config.toml
activation = "swiglu"
norm_place = "pre"
init_std_down = 0.0
MLP neurons of a small language model. Each row is named by its layer, matrix (gate and up: input weights) and neuron, and shows model dimensions 176-239. Each number is 200 + 40 x the weight over its row's rms, rounded and kept within 0 to 999. A neuron's up and down rows have the sign that makes its largest values positive.
A block is one neuron, or neurons of one layer that tend to fire together. After each block is what it responds to, as a language model described it from the Wikipedia text at the highest values.

L6.gate0,185,194,243,234,232,209,232,210,212,192,173,233,212,238,209,226,227,224,109,192,219,246,294,177,211,160,238,259,233,131,243,169,206,287,219,180,244,219,167,173,166,104,187,202,157,194,332,225,206,231,214,271,177,210,208,222,197,241,224,161,188,166,213,126
L6.up0,250,181,234,248,170,327,265,242,213,208,153,269,231,297,209,216,219,213,186,229,247,256,258,138,235,164,239,220,206,199,253,148,205,164,207,184,145,233,211,121,279,200,226,153,162,165,294,295,191,194,218,152,200,121,182,254,198,269,201,203,242,262,184,190
L6.gate39,195,188,197,198,171,208,170,166,201,235,240,206,168,190,212,185,157,159,206,227,273,163,241,193,202,313,228,168,191,211,203,192,115,195,282,147,165,187,242,193,184,282,222,137,269,213,178,249,186,259,221,165,129,268,166,197,221,196,216,262,277,225,298,299
L6.up39,177,206,221,232,195,215,217,187,189,194,141,267,176,132,151,187,227,191,191,199,274,212,278,269,256,135,198,274,226,214,204,201,181,193,161,238,116,107,172,170,173,202,196,207,201,225,207,228,180,225,276,194,149,272,184,194,179,220,211,158,263,210,209,174
L6.gate86,176,227,247,230,169,227,201,237,245,190,154,251,143,84,186,222,176,205,227,251,214,210,208,161,209,200,185,264,197,116,232,201,126,252,197,122,236,180,222,242,167,206,227,188,149,244,217,279,184,196,221,209,154,242,202,220,133,180,192,80,117,212,225,222
L6.up86,203,196,209,259,235,184,124,195,156,191,200,216,195,234,238,207,236,244,193,208,221,188,207,209,217,222,140,263,200,255,214,170,180,177,192,250,258,237,149,218,146,156,191,249,256,308,244,217,116,261,233,196,107,171,124,152,204,213,266,174,233,195,166,173
L6.gate132,161,228,200,203,95,237,188,215,307,205,187,188,202,173,220,212,169,280,171,179,241,202,248,224,213,150,203,170,193,204,217,144,120,204,201,138,159,172,255,117,273,207,219,129,147,244,203,244,146,205,198,208,147,156,190,244,234,215,232,188,219,228,230,237
L6.up132,174,234,207,221,147,218,215,193,186,183,149,176,179,142,232,172,140,241,213,213,235,175,164,173,156,85,196,170,170,208,247,150,141,235,149,208,124,177,211,198,211,190,193,174,139,184,229,263,196,179,141,130,147,146,162,191,258,207,161,141,231,174,152,194
L6.gate221,205,166,159,207,208,169,247,180,253,213,205,196,214,171,206,154,220,185,213,152,196,204,170,186,255,202,216,215,241,237,186,119,179,174,226,224,160,143,176,219,229,210,131,211,227,158,165,205,224,282,248,157,161,177,245,149,204,223,180,177,216,183,230,148
L6.up221,179,240,153,234,179,213,233,205,198,204,144,243,111,186,254,254,252,160,262,174,180,186,233,190,164,165,197,237,226,216,219,214,247,198,271,227,188,186,217,232,138,216,180,142,146,170,211,182,208,194,240,258,244,208,209,232,185,174,165,136,255,258,289,149
L6.gate529,178,189,190,237,231,198,175,187,140,170,208,185,195,192,218,248,220,186,223,179,204,231,201,222,193,202,226,186,154,209,222,185,173,220,152,210,136,254,200,232,183,197,194,167,175,208,101,131,159,221,220,227,209,222,188,195,184,143,173,142,222,224,210,180
L6.up529,192,247,203,257,173,186,172,239,165,243,193,205,279,125,205,164,223,218,188,238,233,210,203,108,245,206,191,189,136,215,243,214,186,197,165,245,116,216,204,228,230,116,166,234,258,283,157,266,164,273,216,164,144,247,289,210,245,298,244,225,227,207,212,238
L6.gate601,184,262,245,203,217,172,193,238,247,208,239,198,198,218,271,205,185,169,201,250,223,215,166,220,156,243,270,167,212,200,167,220,166,278,290,157,109,222,139,213,215,224,265,171,186,169,269,208,197,229,225,141,208,253,158,239,234,261,168,183,254,155,194,193
L6.up601,155,188,199,236,179,159,175,250,177,226,211,181,150,211,149,204,212,209,223,242,196,231,192,145,211,140,247,170,211,175,332,175,158,248,186,223,224,142,122,272,162,196,166,217,130,219,159,148,205,172,212,188,111,214,193,256,229,174,233,239,193,206,190,210
L6.gate800,198,167,192,229,237,186,241,227,260,249,207,227,147,187,207,234,200,156,152,190,248,253,270,232,194,246,265,198,308,229,147,106,251,262,161,171,207,175,126,161,200,154,198,179,156,223,218,167,204,293,230,193,166,216,245,215,171,175,272,165,241,145,234,208
L6.up800,197,202,221,179,233,229,168,233,167,197,147,226,121,183,157,229,239,173,231,157,217,275,251,194,256,227,216,198,206,208,213,163,154,259,184,171,162,133,242,201,235,162,203,174,119,200,303,160,206,170,153,171,143,186,189,166,211,109,232,230,187,133,176,231
Description: Main verb after subject. Main verbs or their first or last word pieces, coming right after a sentence subject or relative who, such as called, wished, affirmed, explained.

L5.gate177,201,190,225,161,234,266,231,201,155,222,198,191,148,155,215,160,164,316,161,225,274,117,162,214,148,179,231,250,195,119,194,173,179,249,231,239,252,191,161,193,267,200,185,159,134,231,191,239,186,207,164,236,185,199,220,249,219,204,174,150,217,210,278,212
L5.up177,240,224,167,253,163,201,224,277,169,153,166,200,164,162,224,192,195,186,156,123,211,249,115,136,205,224,208,223,237,191,187,210,197,206,224,221,182,115,161,227,213,201,316,191,214,184,166,266,244,213,225,219,196,250,157,184,194,185,173,265,231,196,294,167
L5.gate254,191,176,157,228,121,215,190,182,191,205,213,205,133,195,210,201,228,198,108,195,249,172,265,185,179,212,202,269,257,214,153,163,130,211,244,154,224,189,227,224,218,220,266,205,263,198,184,216,241,307,117,207,161,176,213,214,247,150,107,152,249,231,193,226
L5.up254,188,227,234,252,203,132,193,174,163,224,278,207,211,142,245,196,128,263,150,250,208,263,208,157,119,194,162,163,207,153,147,233,212,216,225,185,141,228,168,241,241,221,204,147,144,121,239,252,201,233,211,288,162,176,148,234,181,214,173,136,172,233,218,202
L5.gate325,96,157,204,195,148,224,252,169,193,139,205,242,190,144,184,168,203,132,146,229,204,219,219,266,217,239,200,214,291,201,258,154,195,228,238,205,271,199,181,236,176,266,228,213,187,271,196,237,204,185,198,117,191,256,254,204,285,262,224,260,225,245,270,191
L5.up325,211,260,184,125,105,212,172,139,204,212,259,222,206,164,231,195,151,148,125,143,210,230,139,204,226,170,178,196,256,120,222,168,239,192,287,248,241,240,229,185,192,138,209,152,285,231,123,227,233,195,183,204,179,183,194,191,212,197,179,164,179,248,155,240
L5.gate387,198,157,259,167,180,205,223,294,203,167,175,208,132,193,171,177,214,221,238,215,237,233,186,191,134,210,239,213,184,208,111,157,141,215,181,179,218,183,213,218,218,167,233,201,213,214,245,215,141,198,246,238,156,138,174,179,245,244,131,175,221,193,164,216
L5.up387,205,222,202,208,189,136,217,241,197,172,246,298,202,208,246,195,200,193,193,148,168,220,160,193,183,151,220,213,279,241,241,225,148,150,255,146,220,189,163,182,200,144,219,191,178,249,169,210,223,200,206,237,185,192,167,206,188,251,155,74,190,170,235,256
L5.gate421,215,209,168,170,247,248,140,241,179,210,254,220,217,212,143,207,239,233,281,201,186,189,180,230,198,214,220,215,208,166,183,157,228,233,192,276,175,152,164,215,261,159,203,136,209,218,181,249,162,212,105,241,208,235,170,164,215,228,113,125,269,181,178,216
L5.up421,180,240,254,148,236,122,207,199,269,227,183,212,209,185,204,184,181,173,185,175,243,101,219,245,254,232,241,230,156,229,198,159,147,142,194,224,243,197,183,217,113,181,177,234,187,183,212,193,173,218,159,205,184,168,245,179,181,181,152,206,158,255,208,184
L5.gate574,168,224,199,184,125,255,155,214,166,169,199,212,154,122,172,261,207,154,151,150,218,220,175,214,221,123,218,198,176,140,49,141,165,135,189,139,190,162,215,157,271,248,177,124,192,119,149,129,221,158,194,188,182,195,313,228,209,290,171,175,254,214,202,190
L5.up574,183,196,181,136,158,191,187,222,141,138,242,258,220,122,183,259,207,194,156,149,244,231,166,254,230,213,206,227,232,203,168,190,197,168,298,202,171,211,178,192,236,259,209,174,176,266,198,181,287,161,260,134,234,177,243,235,226,182,158,200,183,153,201,186
L5.gate648,231,148,223,211,172,211,168,248,264,131,201,201,198,183,245,181,123,139,177,155,257,245,196,159,203,234,211,209,210,189,313,215,273,190,148,196,221,182,196,149,187,283,289,175,141,213,148,205,180,186,201,178,163,253,175,273,220,185,157,264,167,224,164,169
L5.up648,206,242,193,172,144,188,203,239,182,102,272,217,211,215,259,206,182,150,224,208,206,226,193,130,205,224,263,216,185,231,238,192,228,273,225,229,168,235,151,174,229,223,260,208,254,207,239,184,185,199,188,188,225,151,311,241,166,184,167,147,155,131,243,207
L5.gate685,171,173,179,251,259,270,236,232,209,250,223,234,182,204,233,229,202,211,162,249,275,130,95,266,205,176,315,198,239,217,163,224,202,187,247,94,230,192,197,162,231,165,217,152,184,220,166,214,200,227,223,222,192,204,175,209,215,199,145,188,274,221,196,186
L5.up685,219,187,252,172,205,252,179,153,249,168,197,196,156,174,191,181,187,145,174,198,203,241,224,254,172,76,200,175,195,179,256,181,207,190,222,183,231,176,217,205,123,240,165,159,165,194,197,188,201,216,252,162,242,235,171,284,198,182,216,234,309,213,274,145
Description: Transitive verb endings. Final piece of a transitive verb, often a suffix like -s, -ing or -ed, just before its object, e.g. raise, sends, gives, binds.

L2.gate186,178,157,242,195,179,188,203,201,219,248,222,224,185,194,170,193,250,207,181,215,154,218,163,236,183,168,249,163,270,232,169,194,231,273,195,219,225,240,177,226,168,135,247,204,200,171,191,191,207,213,216,207,141,231,168,211,229,204,289,183,275,230,149,212
L2.up186,210,209,208,202,219,197,219,186,216,153,146,159,274,269,179,151,229,206,146,234,206,192,236,209,102,161,203,197,262,264,191,244,310,250,220,153,150,199,121,253,136,197,202,242,245,250,192,152,199,226,224,140,130,245,267,131,220,168,231,231,177,208,224,214
Description: Country and place-name completions. Final token completing a country or place name, strongest on the closing period of "U.S." (also States, Spain, Chile, York), plus abbreviation letters like UAE.

L5.gate62,217,195,169,207,241,204,228,192,192,177,206,159,177,178,121,232,151,187,222,258,267,247,193,153,251,255,179,240,143,264,264,185,281,171,207,275,184,189,176,264,191,233,176,195,139,227,236,240,198,251,281,227,186,72,231,246,138,215,202,149,143,170,232,223
L5.up62,180,178,255,215,156,212,156,178,121,176,191,261,202,264,220,174,227,273,167,240,199,221,274,203,283,253,194,241,296,300,145,145,206,245,190,225,142,198,179,219,200,187,266,176,168,173,227,173,220,157,250,162,201,202,243,192,177,188,247,198,180,232,128,242
L5.gate131,167,210,187,197,280,229,246,215,178,225,188,194,201,150,192,182,157,164,193,176,212,153,271,277,200,171,238,179,188,205,234,147,257,241,183,164,195,179,142,166,156,175,215,179,167,180,273,203,210,211,203,168,174,203,192,270,166,184,256,206,216,249,225,237
L5.up131,173,192,230,122,230,179,266,172,146,175,188,236,187,172,244,155,234,185,168,272,173,250,277,185,186,244,196,241,214,241,203,115,164,167,262,197,242,200,175,184,155,197,184,240,144,231,143,200,210,226,212,161,221,213,160,254,214,248,226,243,204,245,116,193
L5.gate195,263,137,189,170,196,222,205,151,231,118,272,194,201,218,148,226,248,164,147,217,219,256,153,247,102,168,196,223,204,220,193,161,208,199,202,177,189,133,167,218,245,209,273,161,242,159,223,215,221,230,179,221,279,177,209,206,145,175,213,196,188,221,121,132
L5.up195,217,221,191,207,183,214,179,222,254,137,296,205,148,224,168,274,211,182,256,225,220,209,136,194,200,197,131,231,224,214,184,179,262,237,154,181,197,132,220,169,218,196,237,229,168,246,181,265,162,205,132,152,258,118,190,167,256,157,206,119,233,247,281,220
L5.gate263,207,237,168,217,161,139,179,156,160,212,124,249,170,237,213,186,244,159,200,152,212,158,203,192,218,202,190,196,153,199,167,226,220,239,149,199,228,191,147,134,184,150,152,194,143,233,207,203,258,132,218,224,182,203,236,251,128,219,235,218,201,205,214,209
L5.up263,135,201,144,240,145,194,185,142,150,173,233,209,252,230,199,164,177,207,134,137,220,156,232,204,229,189,234,214,204,169,216,218,197,202,81,191,265,213,188,220,191,205,189,357,275,231,188,210,214,182,175,242,188,197,179,178,229,192,173,187,221,215,244,244
L5.gate283,226,173,289,189,218,149,190,243,238,224,190,214,170,167,257,225,288,165,221,184,182,225,190,220,223,222,213,216,118,248,274,289,143,265,223,201,174,171,173,180,194,219,124,169,243,207,164,199,212,208,224,216,134,256,229,199,253,159,213,180,192,184,179,237
L5.up283,149,264,207,197,198,236,174,162,192,232,209,195,159,220,134,237,219,179,218,206,278,167,173,198,175,223,200,193,233,300,165,149,259,126,137,179,199,230,184,203,136,134,131,217,149,165,157,256,110,232,170,248,251,225,194,152,228,228,206,228,112,171,235,250
L5.gate297,212,227,280,181,189,239,120,192,208,252,238,234,146,185,195,156,181,165,195,175,232,162,260,146,241,242,204,208,216,280,194,232,200,172,160,177,232,193,174,207,187,157,160,233,213,198,155,243,248,180,216,163,170,212,187,135,166,201,164,254,204,227,248,238
L5.up297,165,194,137,185,204,223,216,208,144,183,198,239,257,165,201,167,190,177,147,194,280,161,218,159,216,238,139,209,248,237,221,287,213,143,235,157,139,224,244,221,179,228,174,175,220,192,115,208,183,193,223,141,227,212,227,260,245,200,234,185,162,203,182,257
L5.gate507,197,198,179,164,221,156,227,254,192,253,254,218,149,251,188,184,194,213,132,217,174,194,179,185,237,210,128,194,240,275,156,163,184,193,242,198,209,164,178,199,174,164,214,265,195,216,128,232,247,221,172,224,238,148,220,251,218,182,201,202,245,262,237,256
L5.up507,68,184,206,207,216,176,205,149,156,143,156,200,208,234,156,135,254,163,233,166,194,216,266,146,176,252,220,250,249,219,241,188,147,205,223,211,157,246,226,301,129,169,168,173,180,151,171,175,194,179,205,204,173,217,163,243,157,228,176,250,169,196,209,154
L5.gate527,235,195,243,185,237,211,137,163,261,245,199,180,171,180,212,243,286,217,142,196,233,194,233,201,177,125,205,151,216,250,144,249,201,216,192,208,202,155,290,164,124,194,206,207,182,171,240,256,146,153,142,187,148,180,243,208,181,247,222,166,152,201,181,212
L5.up527,199,151,257,217,252,249,137,244,244,172,179,179,177,225,234,186,178,256,215,219,169,221,193,214,216,130,188,222,198,262,283,180,208,163,204,211,153,178,209,216,261,202,221,155,199,145,234,220,206,193,207,154,174,267,212,168,151,192,241,252,272,171,265,175
Description: Predictable token completions. Final pieces of predictable names or figures: the S in U.S., States after United, Carolina, plus closing ), % and digits in tables.

L5.gate27,164,159,242,221,179,168,244,240,258,147,231,198,217,172,239,273,270,175,233,213,259,292,179,161,255,159,164,173,160,245,188,216,154,206,235,226,218,281,210,163,232,167,180,231,158,168,331,134,274,201,224,214,192,173,141,223,192,206,241,210,205,213,106,156
L5.up27,214,207,184,167,209,257,210,178,142,213,232,202,130,227,257,225,146,192,290,263,282,227,245,153,173,222,228,219,197,257,249,220,244,184,178,155,254,166,144,190,249,250,209,205,178,186,179,150,175,198,178,192,222,167,224,271,244,125,202,244,153,164,218,192
L5.gate32,269,212,199,173,204,174,166,260,199,176,280,179,158,188,259,201,200,220,180,116,159,169,189,197,188,161,156,216,137,150,244,252,186,243,97,197,209,215,267,194,161,158,255,276,210,204,182,224,155,197,213,181,191,268,256,198,194,206,198,207,301,239,180,191
L5.up32,230,173,156,139,285,200,188,194,170,204,195,256,186,222,203,226,154,218,295,203,220,243,237,150,170,190,229,194,129,274,188,132,181,176,186,135,177,245,177,168,201,169,122,193,201,182,264,202,184,208,230,226,149,255,211,164,169,293,162,186,231,247,187,198
L5.gate220,218,189,188,165,292,220,311,192,225,172,241,268,217,190,228,119,219,152,279,176,159,217,206,174,230,173,192,217,217,236,222,163,176,237,200,179,238,180,247,184,160,230,162,238,162,253,227,220,107,179,205,157,205,175,195,255,148,160,158,259,182,192,210,173
L5.up220,169,229,193,170,256,273,237,169,171,196,204,227,262,240,276,183,156,169,209,117,156,268,196,145,155,201,253,189,95,207,157,189,183,231,177,182,232,207,214,244,184,204,172,173,192,209,203,213,219,195,201,131,214,156,301,233,210,239,212,115,234,204,223,211
L5.gate381,256,150,187,119,272,240,242,163,190,172,218,154,261,280,263,209,278,157,141,225,203,215,240,226,186,184,196,175,196,250,159,246,168,138,229,189,205,164,246,164,210,213,268,187,226,239,261,260,214,207,264,142,187,227,253,181,162,194,216,191,152,209,209,200
L5.up381,191,212,199,220,293,126,252,186,169,208,138,213,258,163,290,178,205,163,208,206,162,121,197,231,147,226,127,264,133,121,190,193,172,239,167,251,243,182,198,193,219,232,251,223,215,222,270,211,152,202,142,187,279,224,103,164,212,169,183,248,204,141,187,235
L5.gate624,209,190,269,96,278,225,150,163,145,212,140,190,161,167,274,219,200,171,172,190,206,214,256,225,205,226,214,210,271,149,263,194,204,212,137,262,166,201,240,224,162,178,152,151,189,226,241,226,169,170,188,204,217,214,266,193,187,205,250,219,174,224,216,284
L5.up624,188,113,180,213,214,185,234,186,117,178,225,200,242,184,200,161,254,121,227,162,202,242,236,199,247,230,114,262,193,256,162,157,208,212,289,120,181,199,224,219,214,142,195,154,174,240,225,154,242,265,209,186,266,252,195,208,155,111,223,139,170,201,191,225
L5.gate654,209,257,201,179,242,200,234,210,177,210,195,208,174,205,248,145,176,202,185,146,270,173,160,162,214,182,229,250,207,155,165,175,200,260,186,178,263,244,249,160,152,230,147,204,205,196,241,216,116,247,222,173,125,252,190,173,197,213,217,206,209,219,191,211
L5.up654,180,158,200,312,233,242,118,189,153,140,173,154,248,173,347,221,286,184,208,186,213,248,214,169,278,195,172,189,184,226,229,149,161,248,223,139,220,201,178,199,195,194,202,120,248,112,175,240,213,174,168,216,203,163,216,206,255,182,252,238,190,246,235,137
L5.gate672,218,213,160,202,214,198,260,182,171,203,262,126,264,208,281,124,159,228,169,140,230,214,148,295,239,160,178,205,214,147,229,181,247,157,126,220,185,175,188,258,279,276,197,302,208,211,229,187,127,160,160,127,270,251,324,173,203,110,169,191,166,130,188,189
L5.up672,173,196,282,220,137,206,209,214,220,234,233,183,215,221,224,309,128,194,197,236,186,178,225,181,220,198,196,212,166,211,210,240,133,136,159,133,276,109,212,188,259,243,160,183,232,215,170,228,268,287,236,200,131,196,204,153,162,209,188,290,193,202,158,184
L5.gate763,213,192,156,182,175,168,215,220,149,222,161,322,249,161,208,266,276,148,176,204,203,177,195,200,233,194,209,186,207,233,161,249,218,158,192,149,137,229,209,262,223,211,232,141,238,184,204,243,198,152,220,182,147,187,275,181,201,167,189,171,172,194,183,186
L5.up763,158,114,239,269,180,206,274,247,259,199,200,270,236,193,160,234,249,245,215,200,218,205,220,179,205,233,137,244,201,140,194,177,226,159,201,244,171,115,206,92,193,222,214,204,256,137,173,158,201,94,204,253,183,202,257,214,186,155,219,208,205,175,194,276
Description: Biographical descriptor slots. Tokens just before a person's or entity's description in biographical entries: "a" before degree or role, "and" between occupations, title-line breaks, year digits.

L2.gate496,210,203,200,179,283,166,188,218,210,87,231,191,173,162,250,226,157,198,177,230,248,190,223,202,105,196,276,229,289,113,173,137,110,173,236,231,207,187,224,139,218,162,156,211,181,187,302,211,242,225,184,256,200,177,259,231,140,169,219,191,282,178,204,163
L2.up496,264,179,192,158,192,202,259,243,135,177,175,272,238,205,190,201,171,204,191,203,205,296,185,198,134,122,224,241,256,235,180,164,139,257,238,215,200,170,211,216,188,185,221,243,223,231,154,224,216,225,204,263,183,187,237,234,220,205,89,158,219,279,187,218
Description: Verb heads before objects. Fires on verb stems or endings that take a direct object next, mostly after to, a modal, or as an -ing form: raise, visit, pursue, offering.

L6.gate12,170,236,135,71,200,260,238,213,198,173,201,193,238,151,239,207,221,166,177,187,189,207,220,196,256,240,166,220,231,210,194,204,174,249,146,244,158,227,239,213,195,163,86,219,193,202,223,175,101,161,202,246,126,272,225,193,222,189,179,136,219,218,220,204
L6.up12,176,189,207,180,242,265,248,156,221,155,159,124,162,196,216,255,261,186,260,172,232,133,278,141,246,174,213,220,215,174,255,168,193,201,233,173,253,187,187,159,219,202,197,187,262,239,272,168,242,185,165,228,160,196,263,221,108,113,218,179,209,135,262,183
L6.gate284,185,250,172,167,159,220,182,241,225,243,138,243,170,179,252,100,217,149,250,238,190,169,265,153,260,195,179,208,171,245,222,150,146,267,148,211,125,245,211,231,194,191,263,160,251,230,212,160,158,112,286,222,190,170,183,209,217,157,151,182,134,184,241,155
L6.up284,176,118,185,241,141,283,232,148,215,144,169,216,205,212,167,265,220,159,168,262,236,228,198,233,200,150,247,134,197,224,243,232,128,201,178,124,262,191,221,99,227,224,245,225,261,170,278,192,171,252,231,216,180,235,201,246,241,221,215,226,169,198,178,216
L6.gate287,179,221,207,137,145,167,285,134,183,247,237,237,220,224,217,225,258,196,146,125,166,267,200,210,196,162,208,175,247,167,214,190,244,259,180,261,214,144,208,207,195,276,212,190,215,274,207,249,201,173,193,194,153,208,254,233,207,140,155,209,225,262,244,216
L6.up287,201,155,204,232,137,248,216,264,130,281,214,239,198,156,177,149,254,239,95,191,126,273,234,206,263,283,189,213,236,126,162,209,283,219,224,122,145,187,111,189,219,124,210,190,171,175,254,248,206,192,239,295,172,232,183,204,178,197,179,191,157,112,194,196
L6.gate323,138,249,228,188,176,247,160,97,140,231,222,132,165,209,221,230,192,200,252,214,213,227,246,273,204,195,188,180,241,156,117,158,150,175,212,173,192,154,238,238,171,227,209,143,242,176,246,259,218,222,214,247,117,242,293,204,225,241,195,140,219,209,168,231
L6.up323,212,180,106,163,136,197,273,238,151,213,221,201,258,201,231,162,191,238,172,216,192,208,164,166,260,198,274,216,141,285,183,119,164,136,236,198,213,169,240,230,201,210,208,164,292,164,191,285,192,281,254,209,257,258,223,241,210,184,95,237,152,178,237,195
L6.gate467,193,196,244,146,172,245,279,145,162,165,216,203,226,134,186,228,237,165,170,244,271,209,239,231,164,181,234,233,284,165,200,173,184,219,148,204,139,216,194,214,110,194,139,190,178,230,249,170,144,146,231,250,220,176,235,217,157,225,206,269,151,244,189,216
L6.up467,193,164,212,142,163,179,266,167,221,151,167,259,272,214,245,238,229,201,194,181,135,210,248,186,193,234,190,177,196,210,169,215,228,207,268,183,188,241,229,81,219,295,90,189,265,145,211,264,236,218,156,231,152,236,189,261,132,173,218,138,169,289,197,212
L6.gate643,180,166,228,235,139,246,225,134,218,212,188,199,214,164,155,290,266,288,223,207,222,211,223,204,228,214,306,249,125,141,246,255,220,211,216,224,205,209,263,218,200,259,195,172,207,176,275,166,178,182,110,239,112,192,195,191,145,224,212,209,198,208,254,183
L6.up643,179,128,226,195,220,183,152,160,228,195,223,259,288,143,194,202,212,157,155,192,218,235,260,206,205,166,142,185,185,201,212,233,161,238,179,241,185,155,157,165,234,210,213,236,219,235,177,141,213,120,166,222,253,238,185,161,204,280,196,213,156,180,224,156
L6.gate719,216,173,176,207,216,190,220,161,183,258,198,188,224,248,216,154,271,132,220,187,245,196,201,164,240,171,215,143,188,236,194,240,249,164,210,148,269,242,242,164,234,194,252,189,106,163,231,160,208,240,223,165,236,164,164,234,184,208,136,197,208,219,153,173
L6.up719,198,200,189,234,173,183,282,141,193,208,240,222,262,203,205,191,205,190,184,237,205,221,240,172,194,208,206,184,241,226,197,228,227,255,131,156,220,201,249,156,237,260,195,207,169,298,204,174,164,228,152,166,217,162,168,186,178,205,203,192,103,163,276,220
L6.gate801,271,201,165,147,227,125,225,166,153,263,225,214,151,202,250,206,195,110,176,144,177,213,158,210,225,211,153,208,194,240,184,169,159,310,159,302,170,180,244,203,221,186,198,249,235,150,171,272,158,235,216,200,144,167,216,208,155,156,147,218,176,222,199,171
L6.up801,229,214,189,202,222,127,230,174,281,236,215,136,188,211,273,139,220,243,191,163,159,222,246,176,227,255,231,273,144,226,206,233,157,176,180,251,214,192,179,199,250,224,177,201,201,186,226,277,142,193,161,265,183,258,183,184,192,244,249,173,222,206,205,175
Description: Descriptor before occupation. Tokens opening a description of a person or thing, especially nationality words in list entries after "(born 1960)," and articles after "is/as" (American drummer, is a, an).